config.toml
n_head = 10
attn_scale = 0.125
decay_shape = "linear"
seq_len = 1024
MLP neurons of a small language model. Each row is named by its layer, matrix (up: input weights; down: output weights) and neuron, and shows model dimensions 176-303. Each number is 50 + 15 x the weight over its row's rms, rounded and kept within 0 to 99.
After each neuron's rows, "fires after" lists the tokens most often just before its 100 highest values on Wikipedia text that the model never trained on.

L6.up1078:45 51 48 67 45 43 60 82 43 35 69 57 46 32 42 56 33 74 62 75 57 86 56 45 62 33 50 35 35 53 62 48 40 64 57 32 27 39 48 74 39 53 58 44 56 50 42 32 36 43 31 67 68 51 55 50 44 39 36 56 44 47 60 89 25 68 60 57 78 51 32 75 63 36 66 50 53 44 54 59 70 54 24 59 63 53 63 50 56 34 44 90 58 27 55 56 52 48 49 39 46 58 36 60 63 78 66 81 62 35 66 30 70 35 51 37 45 39 77 48 73 43 51 40 42 00 48 66
L6.down1078:29 56 44 66 60 52 51 41 39 38 73 51 28 45 38 47 56 60 62 54 55 85 25 65 53 69 57 48 42 46 66 54 86 51 44 48 69 54 60 54 52 56 71 33 64 49 50 24 27 26 42 62 86 43 54 43 45 64 46 71 52 42 69 51 53 48 49 61 59 20 10 79 59 47 54 42 60 41 39 62 58 41 61 42 56 50 38 38 51 55 49 62 49 63 54 43 34 33 61 52 65 37 60 66 53 36 72 63 48 56 64 55 37 34 88 54 42 56 58 44 40 71 77 76 44 29 76 60
fires after: " was", " is", " a", " the", " are"

L6.up86:69 62 45 58 55 58 44 49 80 44 86 69 55 43 55 71 36 55 43 42 74 51 18 69 42 28 41 49 50 47 71 71 47 20 41 06 48 53 64 53 44 66 42 46 41 44 37 77 39 49 61 57 63 70 55 23 47 44 67 73 47 51 40 44 56 70 33 46 50 39 20 26 33 22 27 71 60 99 60 86 47 40 44 66 35 78 84 30 43 87 22 54 18 47 42 52 44 36 61 40 42 44 45 51 55 42 41 52 55 47 43 52 40 50 32 68 45 43 70 61 59 68 59 51 62 31 54 39
L6.down86:47 51 39 60 74 44 51 47 32 34 38 32 69 32 62 48 70 47 59 48 14 27 38 50 46 53 54 48 50 41 38 64 50 43 45 52 29 25 55 47 27 36 52 62 55 53 71 50 76 27 52 53 69 41 52 28 33 41 45 44 32 48 42 30 42 72 75 51 66 61 32 76 66 66 79 52 44 47 56 64 45 27 59 55 69 62 29 39 61 48 71 55 50 49 39 17 52 52 74 68 50 53 34 45 30 40 47 50 71 74 78 35 58 50 62 54 22 39 52 60 43 46 53 74 46 59 55 62
fires after: " the", "The", " Hu"

L6.up1487:58 61 38 66 58 78 63 49 58 57 62 62 66 61 48 65 60 66 61 36 66 38 64 62 57 51 23 51 54 19 57 48 53 36 69 49 62 65 33 62 57 46 49 61 78 65 38 77 50 76 29 62 59 35 62 39 56 63 53 63 69 42 56 49 52 70 26 58 43 50 51 44 50 20 67 79 42 53 80 70 29 49 32 76 36 52 48 14 57 89 66 41 18 50 54 49 43 60 44 47 58 08 54 42 47 28 24 40 38 42 32 72 49 52 45 44 47 54 42 69 58 39 53 58 72 41 56 56
L6.down1487:53 48 64 50 55 62 51 42 40 70 45 36 70 36 66 39 73 55 62 51 48 64 24 68 72 53 37 41 61 56 36 70 23 52 69 76 30 63 62 71 48 47 67 94 32 27 49 20 72 77 44 57 61 30 49 68 71 37 58 68 40 27 45 66 55 63 37 52 42 46 31 46 32 61 62 78 66 44 45 45 38 31 49 61 56 50 48 38 51 48 39 52 66 41 30 31 38 37 46 49 57 30 29 56 67 46 30 00 62 42 24 46 42 28 37 61 09 57 36 61 50 75 24 61 40 30 43 53
fires after: " the", " The", " a", " his"

L3.up307:46 07 62 38 18 21 32 35 72 76 54 45 36 38 55 46 58 43 83 72 72 51 20 81 17 59 57 16 58 46 32 75 67 28 63 52 31 56 56 09 32 43 64 52 78 64 22 30 90 56 32 62 45 43 53 47 53 41 30 67 46 70 80 66 24 44 49 36 23 46 62 60 32 83 23 30 11 40 44 55 51 44 20 65 58 62 16 72 44 44 52 67 59 47 63 47 50 40 64 43 44 56 42 50 44 34 39 64 27 71 58 69 61 41 41 38 34 58 44 70 53 19 55 53 15 34 46 50
L3.down307:47 52 57 37 40 40 62 50 59 34 73 74 28 36 84 67 45 30 51 53 44 65 57 40 28 62 46 37 66 59 57 45 70 34 60 24 68 71 71 33 49 47 46 54 70 49 57 72 74 32 40 54 55 58 58 31 48 64 45 60 47 60 59 46 19 45 25 60 25 31 56 81 63 58 15 40 42 58 46 42 82 47 65 65 63 24 40 67 59 66 51 70 55 63 66 59 53 49 72 63 64 59 51 71 32 56 41 17 49 46 59 31 51 40 52 59 27 44 53 44 23 29 54 11 54 36 52 48
fires after: " the", "),", " The", "The", " Hindu"

L6.up81:35 57 41 48 62 13 65 50 44 50 54 42 45 30 34 54 49 51 70 41 43 64 55 50 78 26 44 44 53 59 39 41 53 46 70 61 29 49 69 36 38 22 45 52 47 58 43 35 85 65 34 50 53 40 44 63 23 29 40 40 57 54 56 49 53 25 60 69 00 75 61 56 61 35 30 95 31 68 68 49 20 39 66 62 17 53 84 60 61 68 50 63 56 52 82 37 39 68 61 52 55 63 12 29 32 50 42 67 54 31 65 34 46 52 52 42 47 40 40 58 42 45 53 37 23 54 52 64
L6.down81:58 68 59 56 43 58 67 44 50 61 52 40 55 48 56 71 52 35 31 59 48 40 35 40 32 53 76 38 66 38 53 19 66 54 40 38 76 54 44 62 56 63 57 53 26 59 46 10 20 39 45 40 45 36 37 13 41 58 49 56 38 29 67 63 64 44 34 43 90 56 61 50 52 51 58 59 51 37 42 44 43 66 55 48 61 62 36 34 40 40 73 41 52 61 51 71 68 45 40 24 82 48 37 63 51 35 50 61 39 36 32 39 62 29 13 35 52 16 67 44 43 63 60 24 98 43 58 38
fires after: "\n", " and"

L6.up334:47 59 65 45 50 60 87 64 47 43 41 62 60 40 43 60 49 37 23 39 46 33 37 65 38 65 45 47 45 33 34 65 67 53 48 45 44 49 65 08 59 54 60 48 41 30 60 45 54 43 53 54 55 52 53 55 44 49 31 49 49 42 43 42 41 73 60 44 11 27 64 56 54 37 44 46 46 68 66 34 37 54 49 51 16 65 83 44 70 62 58 44 37 34 71 46 53 65 43 74 60 21 30 53 31 59 60 29 45 55 37 50 39 37 39 34 56 44 71 55 50 57 57 52 65 52 55 27
L6.down334:27 55 55 49 85 44 59 48 61 34 48 57 72 59 81 30 45 60 37 30 52 34 60 74 47 71 29 63 72 27 36 41 52 26 48 50 42 19 62 44 46 42 69 53 62 59 39 00 56 50 48 38 42 44 72 47 62 53 43 77 32 25 61 38 47 47 61 57 68 40 43 31 50 46 51 26 40 72 76 43 56 54 48 48 33 18 50 34 48 37 63 41 65 41 48 60 64 37 24 61 61 20 52 59 48 60 48 40 62 73 22 22 65 39 42 40 86 47 39 55 44 29 44 50 67 43 68 55
fires after: " the", " The", " his"

L3.up1626:40 44 55 59 48 62 69 77 56 65 53 41 58 30 29 68 56 18 36 57 68 63 16 45 69 62 36 87 41 49 29 37 57 65 34 43 41 84 39 65 64 33 48 55 22 58 52 58 40 34 71 55 21 77 48 61 35 44 25 54 30 38 55 49 73 48 58 64 49 64 61 16 45 44 69 35 55 60 29 36 72 48 68 58 48 68 38 31 75 75 35 45 51 41 31 60 77 49 52 42 42 47 64 57 47 39 49 68 63 20 50 61 45 40 60 61 61 58 66 45 46 46 29 62 47 52 21 44
L3.down1626:55 47 78 59 55 33 48 45 58 61 53 51 45 59 28 42 44 35 43 31 34 41 58 43 22 54 39 45 48 41 61 55 51 43 27 50 18 44 31 76 51 78 55 55 37 58 61 44 27 20 58 50 49 50 45 44 38 73 68 35 38 40 33 61 54 55 65 51 31 69 49 33 82 51 41 51 63 53 63 50 19 32 39 56 79 70 46 34 71 61 44 71 98 58 66 38 60 37 42 61 34 60 45 28 32 31 46 30 24 64 52 57 74 56 72 49 52 29 21 43 58 26 54 41 46 55 46 20
fires after: " |", " was", " de"

L6.up558:53 61 19 50 44 62 55 52 43 50 73 50 50 34 56 58 54 36 61 50 67 72 66 53 67 61 43 39 29 57 58 65 43 31 37 63 51 42 56 84 64 38 34 48 61 37 63 72 41 25 34 69 18 68 77 51 48 49 68 59 45 51 68 23 68 63 37 32 67 47 38 43 37 62 56 45 77 28 21 24 34 54 58 20 43 49 46 50 47 37 28 49 39 39 33 44 52 51 42 29 49 90 54 69 36 68 54 56 53 22 46 46 50 45 52 60 62 56 60 46 36 70 42 56 60 41 51 43
L6.down558:76 79 38 51 44 76 64 48 55 32 49 58 42 51 38 53 66 41 62 68 56 26 40 68 45 44 47 35 42 61 39 49 44 44 51 66 61 53 57 36 73 23 35 54 58 39 45 63 40 53 40 92 54 14 40 30 36 36 58 48 30 61 62 70 36 53 75 51 14 51 47 59 49 44 26 81 47 49 51 68 65 54 38 50 36 76 74 44 66 43 72 27 64 38 38 33 68 56 57 41 52 59 51 52 55 53 29 45 42 68 44 44 23 25 59 57 40 69 14 44 62 42 56 35 44 66 61 51
fires after: " |", " is", " are", " was"

L6.up1723:40 24 55 82 69 39 56 56 41 74 66 46 53 63 62 64 71 67 50 73 99 60 18 59 56 45 43 78 55 16 47 30 56 70 61 48 59 55 48 67 47 61 57 48 43 27 47 41 43 40 57 95 60 29 61 52 40 53 58 65 69 41 40 44 50 58 34 61 33 51 21 49 53 33 48 43 35 37 87 49 63 38 44 70 37 44 79 41 64 88 58 63 46 62 72 48 52 71 51 62 47 36 48 50 61 53 29 48 23 49 69 63 36 64 22 66 56 73 58 77 56 40 56 64 26 52 66 45
L6.down1723:46 57 34 63 93 72 35 47 77 51 49 56 37 33 90 35 69 74 47 37 63 54 76 37 61 43 63 46 58 41 26 59 50 35 42 39 41 45 46 54 58 42 43 50 49 74 38 69 52 41 47 83 55 39 48 41 41 25 68 40 51 49 32 46 73 34 25 50 45 59 59 80 55 38 52 43 59 46 52 56 40 39 85 62 23 40 49 47 41 37 27 47 58 38 46 67 34 44 61 49 57 36 64 77 54 46 33 42 61 66 17 39 44 71 20 65 72 45 50 62 59 33 83 54 40 64 66 65
fires after: " the", "|", " The", "-"

L6.up1082:62 64 51 54 70 29 43 36 63 53 32 59 52 78 75 36 55 66 31 40 47 17 43 66 45 67 58 60 67 50 79 56 15 68 58 75 55 48 49 19 58 24 42 61 36 52 40 52 48 79 39 61 46 69 38 36 46 35 47 39 52 54 36 34 62 60 46 50 54 57 51 52 58 59 29 41 49 73 52 27 32 49 22 37 65 55 29 60 38 47 47 34 33 72 66 72 34 55 29 71 29 45 23 52 48 38 40 60 61 25 43 51 58 21 60 48 52 51 38 57 39 82 45 44 71 66 53 59
L6.down1082:27 38 64 35 65 69 33 47 73 28 55 56 44 42 28 57 62 56 50 73 77 53 68 36 84 61 21 65 36 48 44 25 48 36 62 31 31 14 49 49 54 60 42 39 28 75 38 30 42 03 30 48 44 36 34 54 50 51 64 36 66 66 56 39 57 61 28 47 37 46 51 60 36 30 64 31 63 63 55 33 73 33 54 50 53 30 58 48 56 56 39 74 35 25 81 53 60 47 69 76 63 40 37 57 89 54 60 56 36 32 52 42 35 74 64 20 40 51 56 50 57 73 75 46 25 38 53 40
fires after: " to", " the", " and"

L6.up1907:53 48 27 38 34 37 42 52 64 35 37 47 50 30 63 52 45 83 32 58 48 47 64 46 49 55 47 37 28 65 38 27 37 48 34 57 62 55 49 54 66 67 16 43 26 51 70 82 45 75 17 36 22 64 50 58 39 45 75 07 33 57 50 49 48 69 31 63 49 52 36 50 73 49 50 73 49 65 26 46 61 63 32 63 37 30 43 64 59 53 56 50 22 61 54 55 37 53 59 44 57 57 49 27 44 45 42 53 67 69 61 58 55 54 50 58 41 56 53 37 31 40 62 63 37 44 30 57
L6.down1907:50 51 54 62 26 63 45 60 58 39 43 69 38 45 00 57 56 41 30 34 70 59 69 56 35 42 44 27 38 40 46 41 46 32 43 33 46 71 36 36 15 64 59 18 60 56 69 60 21 24 59 45 28 77 48 48 63 79 40 18 45 63 12 37 74 57 49 31 67 55 74 49 26 28 46 32 61 25 40 57 56 23 38 66 58 57 27 72 36 34 55 39 27 51 37 18 65 53 49 43 45 39 56 56 70 69 54 60 40 49 66 36 51 58 64 65 73 74 52 46 37 69 34 33 57 54 61 40
fires after: " the", " a", " |", " was", " South"

L6.up992:20 12 27 45 57 61 41 54 67 31 50 61 35 43 36 52 39 93 49 54 46 87 62 30 17 73 41 39 55 49 66 48 63 42 66 57 22 28 44 38 46 48 32 62 52 57 52 76 31 55 48 46 61 49 53 47 50 55 52 37 76 50 46 40 51 40 35 62 33 48 60 44 40 31 51 68 55 63 45 59 21 45 38 43 56 45 56 60 66 36 32 58 88 65 38 56 27 52 53 51 45 35 58 28 29 54 57 46 79 81 45 27 37 27 76 35 29 57 28 59 25 60 68 49 58 26 59 50
L6.down992:56 52 47 44 35 31 57 48 66 31 55 39 60 52 74 26 28 21 63 48 51 48 66 41 64 27 34 30 46 19 59 54 69 16 52 45 49 34 47 44 59 59 70 38 48 13 66 65 84 22 51 46 37 57 61 36 49 54 59 74 47 39 63 75 39 57 43 53 83 57 45 49 39 54 40 41 33 41 49 60 60 27 56 42 63 25 55 67 62 81 45 46 65 38 25 65 43 51 86 40 71 54 61 67 37 68 48 73 81 59 41 76 50 22 47 42 68 37 34 59 57 52 51 35 62 52 99 70
fires after: " was", " is", " were", " are", " being"

L3.up1502:35 42 48 62 57 37 53 61 44 44 45 61 76 44 96 51 15 34 53 40 55 57 33 75 54 20 55 32 42 74 32 64 67 55 46 54 37 72 38 58 37 57 73 50 66 62 69 77 24 57 50 53 68 33 63 63 59 23 40 76 61 55 33 50 49 46 80 69 41 72 60 31 39 46 53 42 48 57 53 68 54 41 71 56 36 34 60 46 47 49 46 50 59 38 70 70 35 45 39 49 46 31 32 38 24 44 74 59 46 45 40 51 36 66 55 65 39 55 61 67 59 52 29 16 79 59 62 55
L3.down1502:37 39 70 42 65 73 48 60 36 55 44 37 51 43 87 66 34 56 64 48 53 33 27 48 51 54 80 50 58 77 40 47 29 75 56 56 73 29 49 52 53 57 64 29 52 63 51 35 14 61 24 46 61 55 63 70 48 50 50 62 68 46 34 48 57 54 68 57 57 64 71 62 43 63 63 37 61 50 63 95 43 62 42 61 41 41 61 34 41 23 47 50 55 46 60 66 51 39 38 48 88 36 30 35 24 26 50 70 41 35 39 51 30 80 39 40 42 42 58 62 70 55 53 33 41 44 43 57
fires after: "\n"

L6.up1902:71 67 26 34 70 39 60 67 47 55 53 25 44 48 58 63 26 78 55 76 52 27 31 78 46 56 61 53 49 34 45 31 42 74 41 53 28 55 60 62 58 35 49 51 22 38 59 47 56 58 56 42 47 33 58 70 52 39 25 44 52 32 28 53 58 54 35 51 52 34 54 24 44 36 56 46 62 46 56 46 50 68 31 46 47 46 22 52 52 69 54 45 37 78 34 66 28 60 66 62 63 59 55 76 40 28 42 59 48 34 50 68 56 63 67 69 39 55 65 19 47 33 51 29 25 44 40 67
L6.down1902:51 53 65 38 27 76 25 51 50 62 19 37 52 70 27 54 71 43 59 25 36 52 73 56 62 38 34 66 37 55 22 44 33 49 38 39 62 37 20 56 61 64 60 33 18 47 55 55 57 85 62 52 56 51 28 22 34 42 32 15 56 38 55 44 38 35 32 31 48 70 60 53 68 68 57 67 41 48 51 52 73 55 58 69 67 57 58 63 68 42 37 55 47 37 57 26 48 19 53 71 28 51 51 64 62 27 34 59 74 46 49 53 33 43 71 58 63 51 59 39 57 40 37 25 57 60 64 45
fires after: " the", " The"

L6.up459:49 66 70 67 65 59 50 66 55 30 68 62 40 55 55 52 51 29 38 43 68 46 52 55 64 53 44 86 66 39 41 00 43 31 52 26 52 48 43 10 45 50 56 73 66 53 43 50 54 43 60 80 42 57 48 50 48 28 64 42 54 63 56 47 54 70 52 41 74 59 42 23 70 27 56 54 53 47 50 91 53 93 31 38 40 62 30 34 65 68 50 48 60 38 65 59 27 37 40 38 59 65 92 56 48 54 39 49 28 36 49 49 54 55 60 69 40 58 22 60 35 48 44 43 66 54 43 69
L6.down459:61 31 99 54 61 24 81 35 72 44 48 49 48 47 64 43 65 61 49 37 35 55 57 53 39 51 66 46 60 72 62 74 49 61 52 43 44 82 58 41 18 37 74 79 40 31 49 41 36 36 48 48 29 46 43 74 56 49 63 51 57 60 63 75 43 47 42 50 36 67 28 43 61 32 42 42 68 27 74 57 52 44 55 50 69 65 32 27 41 71 64 57 41 45 61 33 34 51 46 42 16 25 34 72 63 41 53 48 45 38 47 87 71 38 54 34 74 36 50 37 74 54 66 38 25 65 89 32
fires after: " The", " the", "The"

L6.up1623:40 59 34 28 68 51 54 26 48 75 44 29 50 57 55 55 55 15 52 58 37 52 66 60 46 40 73 52 56 35 48 45 14 53 57 57 69 54 58 24 68 37 56 73 42 55 81 47 49 44 51 41 41 47 52 48 56 51 15 77 47 48 54 21 65 84 70 35 27 69 41 58 39 54 35 39 46 41 58 65 39 53 58 55 46 39 48 68 41 48 76 79 14 37 61 41 54 62 65 52 41 23 59 55 60 51 43 47 25 41 42 42 50 19 12 52 23 64 51 63 48 47 54 43 29 19 42 34
L6.down1623:38 52 38 47 25 53 68 52 56 60 66 38 49 61 32 62 74 55 08 46 18 45 48 53 33 68 60 45 56 32 62 27 45 40 45 51 40 34 68 41 58 41 52 46 62 79 44 84 53 60 62 75 67 25 34 31 49 30 48 32 52 51 54 71 30 44 62 58 72 59 30 30 60 44 41 53 49 23 31 76 65 59 52 60 52 48 51 55 49 64 47 54 42 44 54 72 65 49 44 56 12 41 48 66 45 61 49 60 39 56 53 67 39 34 25 62 75 55 80 29 62 42 38 48 55 57 34 83
fires after: " a", " an", " has", " A"

L3.up1787:23 39 60 64 41 19 49 57 50 45 53 38 32 35 59 57 37 44 56 41 45 47 46 43 52 61 40 31 49 40 61 59 15 43 66 40 55 39 43 45 55 62 66 35 43 57 61 48 76 43 44 56 55 60 84 60 42 59 48 49 38 49 50 64 56 27 36 53 42 24 41 29 77 55 61 78 41 55 15 41 57 69 45 13 40 35 26 56 49 68 69 65 90 60 54 70 48 58 55 70 62 57 37 53 36 59 47 41 41 55 45 48 57 54 43 06 36 47 51 32 32 55 48 64 43 46 26 52
L3.down1787:00 79 62 64 60 52 60 71 71 49 58 74 55 29 73 53 72 49 44 63 58 52 40 61 42 27 76 60 54 69 63 40 40 29 27 53 62 56 52 51 40 68 63 33 50 80 50 36 81 55 47 59 56 65 37 48 63 44 74 59 59 61 61 50 65 52 61 31 36 41 36 48 68 48 37 55 42 48 41 37 15 54 68 47 49 34 45 40 55 60 24 67 36 47 62 47 40 62 80 37 52 36 42 46 63 38 33 65 72 14 22 54 38 42 62 46 31 29 31 24 82 62 67 39 37 54 35 43
fires after: "ped", " the", " The"

L11.up279:14 24 43 51 37 68 43 23 51 40 52 53 45 60 54 56 58 41 41 63 48 66 43 54 44 59 68 42 42 60 80 43 70 41 67 53 38 39 62 53 48 47 81 65 53 44 40 48 40 33 49 40 29 44 38 33 32 62 58 30 24 46 41 23 40 34 39 71 53 53 38 29 64 49 37 29 39 42 62 51 56 39 78 75 36 50 56 45 43 56 20 56 59 28 44 07 59 59 60 22 92 68 80 62 57 82 32 82 60 82 39 57 39 60 39 58 40 76 57 29 29 68 43 52 38 58 55 48
L11.down279:32 53 53 45 56 32 51 41 41 51 24 32 41 49 43 35 50 99 33 38 75 37 51 46 46 66 45 52 54 48 48 25 34 60 53 41 50 43 61 44 52 52 53 45 51 63 35 62 47 52 50 66 57 51 42 47 74 27 75 48 58 66 46 67 55 54 67 24 32 59 38 82 68 59 71 23 30 27 37 58 41 44 63 55 56 71 37 74 48 28 65 61 70 30 52 65 44 23 51 50 52 33 39 29 76 29 65 45 24 53 33 47 76 48 49 64 09 35 50 49 45 39 59 49 26 44 63 32
fires after: " the", " His", " is", " his", " The", " was"

L6.up75:37 54 45 45 63 49 35 31 56 41 47 42 30 66 45 43 71 33 64 58 42 44 58 48 71 70 49 37 58 51 63 35 80 31 53 43 47 45 71 29 20 14 70 25 37 62 46 44 36 83 25 75 50 50 41 45 48 45 68 52 60 46 72 77 63 57 24 78 49 42 52 55 44 39 63 47 37 49 65 58 50 69 63 51 50 56 26 43 47 31 63 44 33 43 39 73 71 71 47 59 48 25 35 66 73 60 39 38 75 61 35 66 36 19 36 45 30 31 55 48 43 57 71 58 67 59 47 45
L6.down75:42 39 54 54 34 31 47 32 77 55 57 56 73 48 73 45 84 41 36 48 25 29 77 38 61 36 56 66 72 49 84 68 37 43 56 65 37 66 73 64 39 51 45 49 35 93 59 53 54 34 64 35 56 61 30 36 48 39 58 37 48 39 37 30 56 51 55 42 46 48 39 48 69 60 05 46 43 43 63 57 47 32 55 69 56 26 26 69 44 38 39 41 42 48 61 53 21 63 56 69 30 47 50 66 40 55 74 66 60 33 46 50 80 28 37 41 54 63 60 41 27 56 30 52 38 29 69 46
fires after: " |", " a", " an", " and"

L6.up1085:13 62 79 60 41 67 49 87 59 39 62 63 46 48 45 77 36 51 88 66 69 34 55 43 47 50 67 46 39 50 39 60 84 41 32 55 55 23 43 50 67 49 55 50 46 67 38 29 48 48 24 37 42 64 23 60 48 42 23 35 75 58 20 76 74 29 44 58 64 57 28 66 44 76 59 57 69 19 76 46 49 39 37 44 42 50 47 49 50 60 82 35 43 42 59 42 45 60 52 49 17 46 31 40 55 57 63 50 39 57 62 50 44 71 19 48 75 50 64 50 53 36 37 49 33 68 27 60
L6.down1085:55 19 49 78 52 20 55 54 59 41 54 67 33 40 64 62 26 82 54 31 31 46 33 28 22 69 21 36 51 40 62 59 63 62 52 45 38 35 15 42 42 53 33 36 38 64 72 45 52 42 45 42 76 61 27 39 65 28 58 71 60 55 40 61 51 43 56 56 33 56 44 58 48 28 66 20 22 41 58 49 48 47 15 30 54 48 35 48 35 81 33 38 56 83 63 53 60 39 60 31 69 57 53 83 38 45 62 31 40 27 54 68 78 52 56 54 51 58 57 61 37 36 47 29 37 39 78 52
fires after: " the", " The", "The", " of"

L6.up1009:75 67 65 41 12 47 15 50 55 59 30 33 21 59 43 39 41 30 58 46 51 49 24 44 45 56 55 60 39 50 43 27 62 61 46 41 55 46 55 18 73 55 51 76 39 30 74 68 31 66 36 27 55 35 33 49 52 45 53 73 65 52 59 44 52 77 49 35 67 80 48 25 65 65 68 56 47 38 71 53 29 58 48 29 55 30 47 63 61 77 48 57 62 55 66 81 51 51 36 72 65 34 58 48 56 28 85 71 75 61 62 23 61 72 66 53 59 49 67 49 27 99 59 47 47 36 36 34
L6.down1009:24 32 67 41 46 43 50 48 63 56 58 55 41 29 63 66 53 66 44 52 23 35 40 82 51 52 48 23 59 40 58 64 65 41 39 53 70 71 51 30 45 67 67 53 33 83 52 69 33 15 42 54 40 39 28 57 29 48 12 62 50 56 44 52 43 43 57 54 51 18 53 59 30 26 69 39 53 64 59 43 70 27 47 56 69 61 68 32 37 77 61 61 82 65 56 28 56 56 72 33 52 39 54 38 61 53 57 35 58 54 26 76 36 51 47 42 32 48 45 45 63 68 58 57 32 60 84 34
fires after: " the", " The", "\n"

L6.up1291:65 53 48 53 55 68 45 70 77 38 59 48 82 30 71 59 63 48 54 42 45 62 43 68 35 45 46 49 56 55 43 33 60 99 48 58 42 18 23 31 28 29 61 50 36 70 47 36 45 65 51 26 28 43 55 44 46 47 45 35 64 47 55 47 59 66 42 56 72 59 64 54 30 45 67 73 40 38 54 55 43 70 39 80 19 31 55 59 40 75 63 69 62 70 48 52 33 36 31 51 77 58 53 65 57 49 39 54 45 49 51 39 69 33 43 13 61 41 71 59 55 78 57 66 70 91 30 31
L6.down1291:38 44 33 60 53 57 35 28 31 50 47 52 65 64 39 40 68 53 44 48 47 13 43 33 62 60 40 70 48 53 55 31 64 50 18 50 33 54 48 66 97 34 47 50 62 47 33 66 75 30 34 32 46 56 58 86 43 47 51 64 45 36 68 08 33 57 46 62 35 19 50 52 59 40 28 67 64 51 29 60 53 15 63 46 61 45 37 23 44 66 36 43 50 31 65 74 71 62 24 53 68 25 40 62 77 68 82 29 59 55 60 30 45 45 66 31 37 52 42 56 32 57 50 50 55 43 42 34
fires after: " the", " The", " that", "The"

L3.up1339:71 49 26 61 47 57 57 24 42 42 55 31 53 44 31 42 63 31 56 78 93 51 75 55 40 65 49 74 56 73 60 47 53 32 47 37 42 62 24 94 26 46 47 50 86 40 58 38 45 48 49 72 37 42 52 94 50 45 36 91 44 69 42 53 60 52 39 50 79 38 48 26 55 52 64 74 25 39 42 47 40 37 57 42 50 50 66 54 27 67 58 43 67 55 41 68 58 72 36 47 61 31 52 58 46 29 37 74 43 35 16 58 36 50 48 36 50 42 73 58 48 45 51 27 56 57 57 43
L3.down1339:36 62 41 61 68 26 73 72 38 59 67 38 82 74 56 57 29 62 59 46 53 84 51 16 59 53 55 31 54 67 45 49 68 43 50 60 67 70 36 39 56 52 11 42 56 41 38 33 52 61 49 42 69 88 44 24 62 45 53 59 37 73 74 50 52 25 50 38 55 64 59 39 50 36 35 39 63 12 63 23 45 58 36 38 68 34 44 47 40 22 44 20 63 59 53 41 43 34 54 32 54 27 44 69 50 43 26 34 75 09 46 77 51 56 17 48 36 37 36 11 61 40 56 53 63 21 72 65
fires after: " |", " ISBN", "d", "hurst", "amy"

L6.up593:48 54 41 42 73 45 55 69 61 49 79 46 59 48 54 46 59 65 58 34 57 62 63 37 30 47 49 81 40 44 70 66 65 60 25 39 29 62 68 78 38 70 51 48 41 56 92 72 51 62 59 68 56 56 70 12 58 50 29 44 28 68 21 60 47 40 45 75 66 42 65 28 40 58 47 45 28 56 72 87 36 45 48 50 33 79 56 43 47 40 69 66 84 46 29 31 43 51 48 48 59 69 42 42 66 54 59 57 60 78 84 37 63 61 68 21 64 38 43 48 47 64 62 45 49 47 43 28
L6.down593:31 75 50 69 80 66 37 55 45 43 72 34 57 55 46 70 63 24 62 56 59 57 54 34 50 27 76 61 45 64 42 56 38 26 45 28 57 00 57 44 60 39 43 24 60 37 60 59 60 33 57 64 58 25 46 36 46 54 40 39 70 31 56 64 61 53 63 51 44 50 64 63 53 79 54 67 58 34 50 57 15 40 54 65 33 73 32 43 48 34 45 56 64 56 35 39 40 38 32 41 44 42 53 26 39 43 35 58 54 39 47 28 47 42 48 48 47 28 45 53 59 73 28 59 59 45 46 48
fires after: " was", " is", " being", " be", " were"

L6.up810:48 80 47 32 46 29 80 59 65 27 37 54 49 05 41 76 44 44 48 40 52 25 63 63 28 67 32 52 33 25 70 25 52 35 50 50 24 50 45 49 47 60 68 09 75 55 52 60 60 55 47 32 53 60 40 43 46 56 58 62 71 30 78 36 50 56 53 50 21 32 53 58 23 76 37 50 39 67 47 53 57 26 40 56 56 40 37 38 42 56 91 61 79 63 62 53 42 55 26 31 75 55 30 96 45 59 46 37 60 75 54 43 49 22 54 84 67 55 44 53 55 24 46 45 40 43 35 32
L6.down810:52 43 71 50 74 24 50 66 47 63 74 53 39 47 52 43 58 43 30 47 47 36 22 58 35 56 48 62 47 41 66 59 50 71 56 36 12 10 54 56 31 45 51 56 64 45 39 49 70 28 38 72 63 25 26 20 71 52 54 33 48 58 38 41 40 69 32 39 75 41 65 57 43 51 90 28 56 48 42 72 31 82 23 51 44 46 54 60 20 65 42 50 51 47 52 69 47 51 28 43 52 50 52 75 39 36 47 35 40 51 52 38 15 42 36 90 18 45 57 58 99 63 25 49 74 45 45 54
fires after: " the", "The", " The"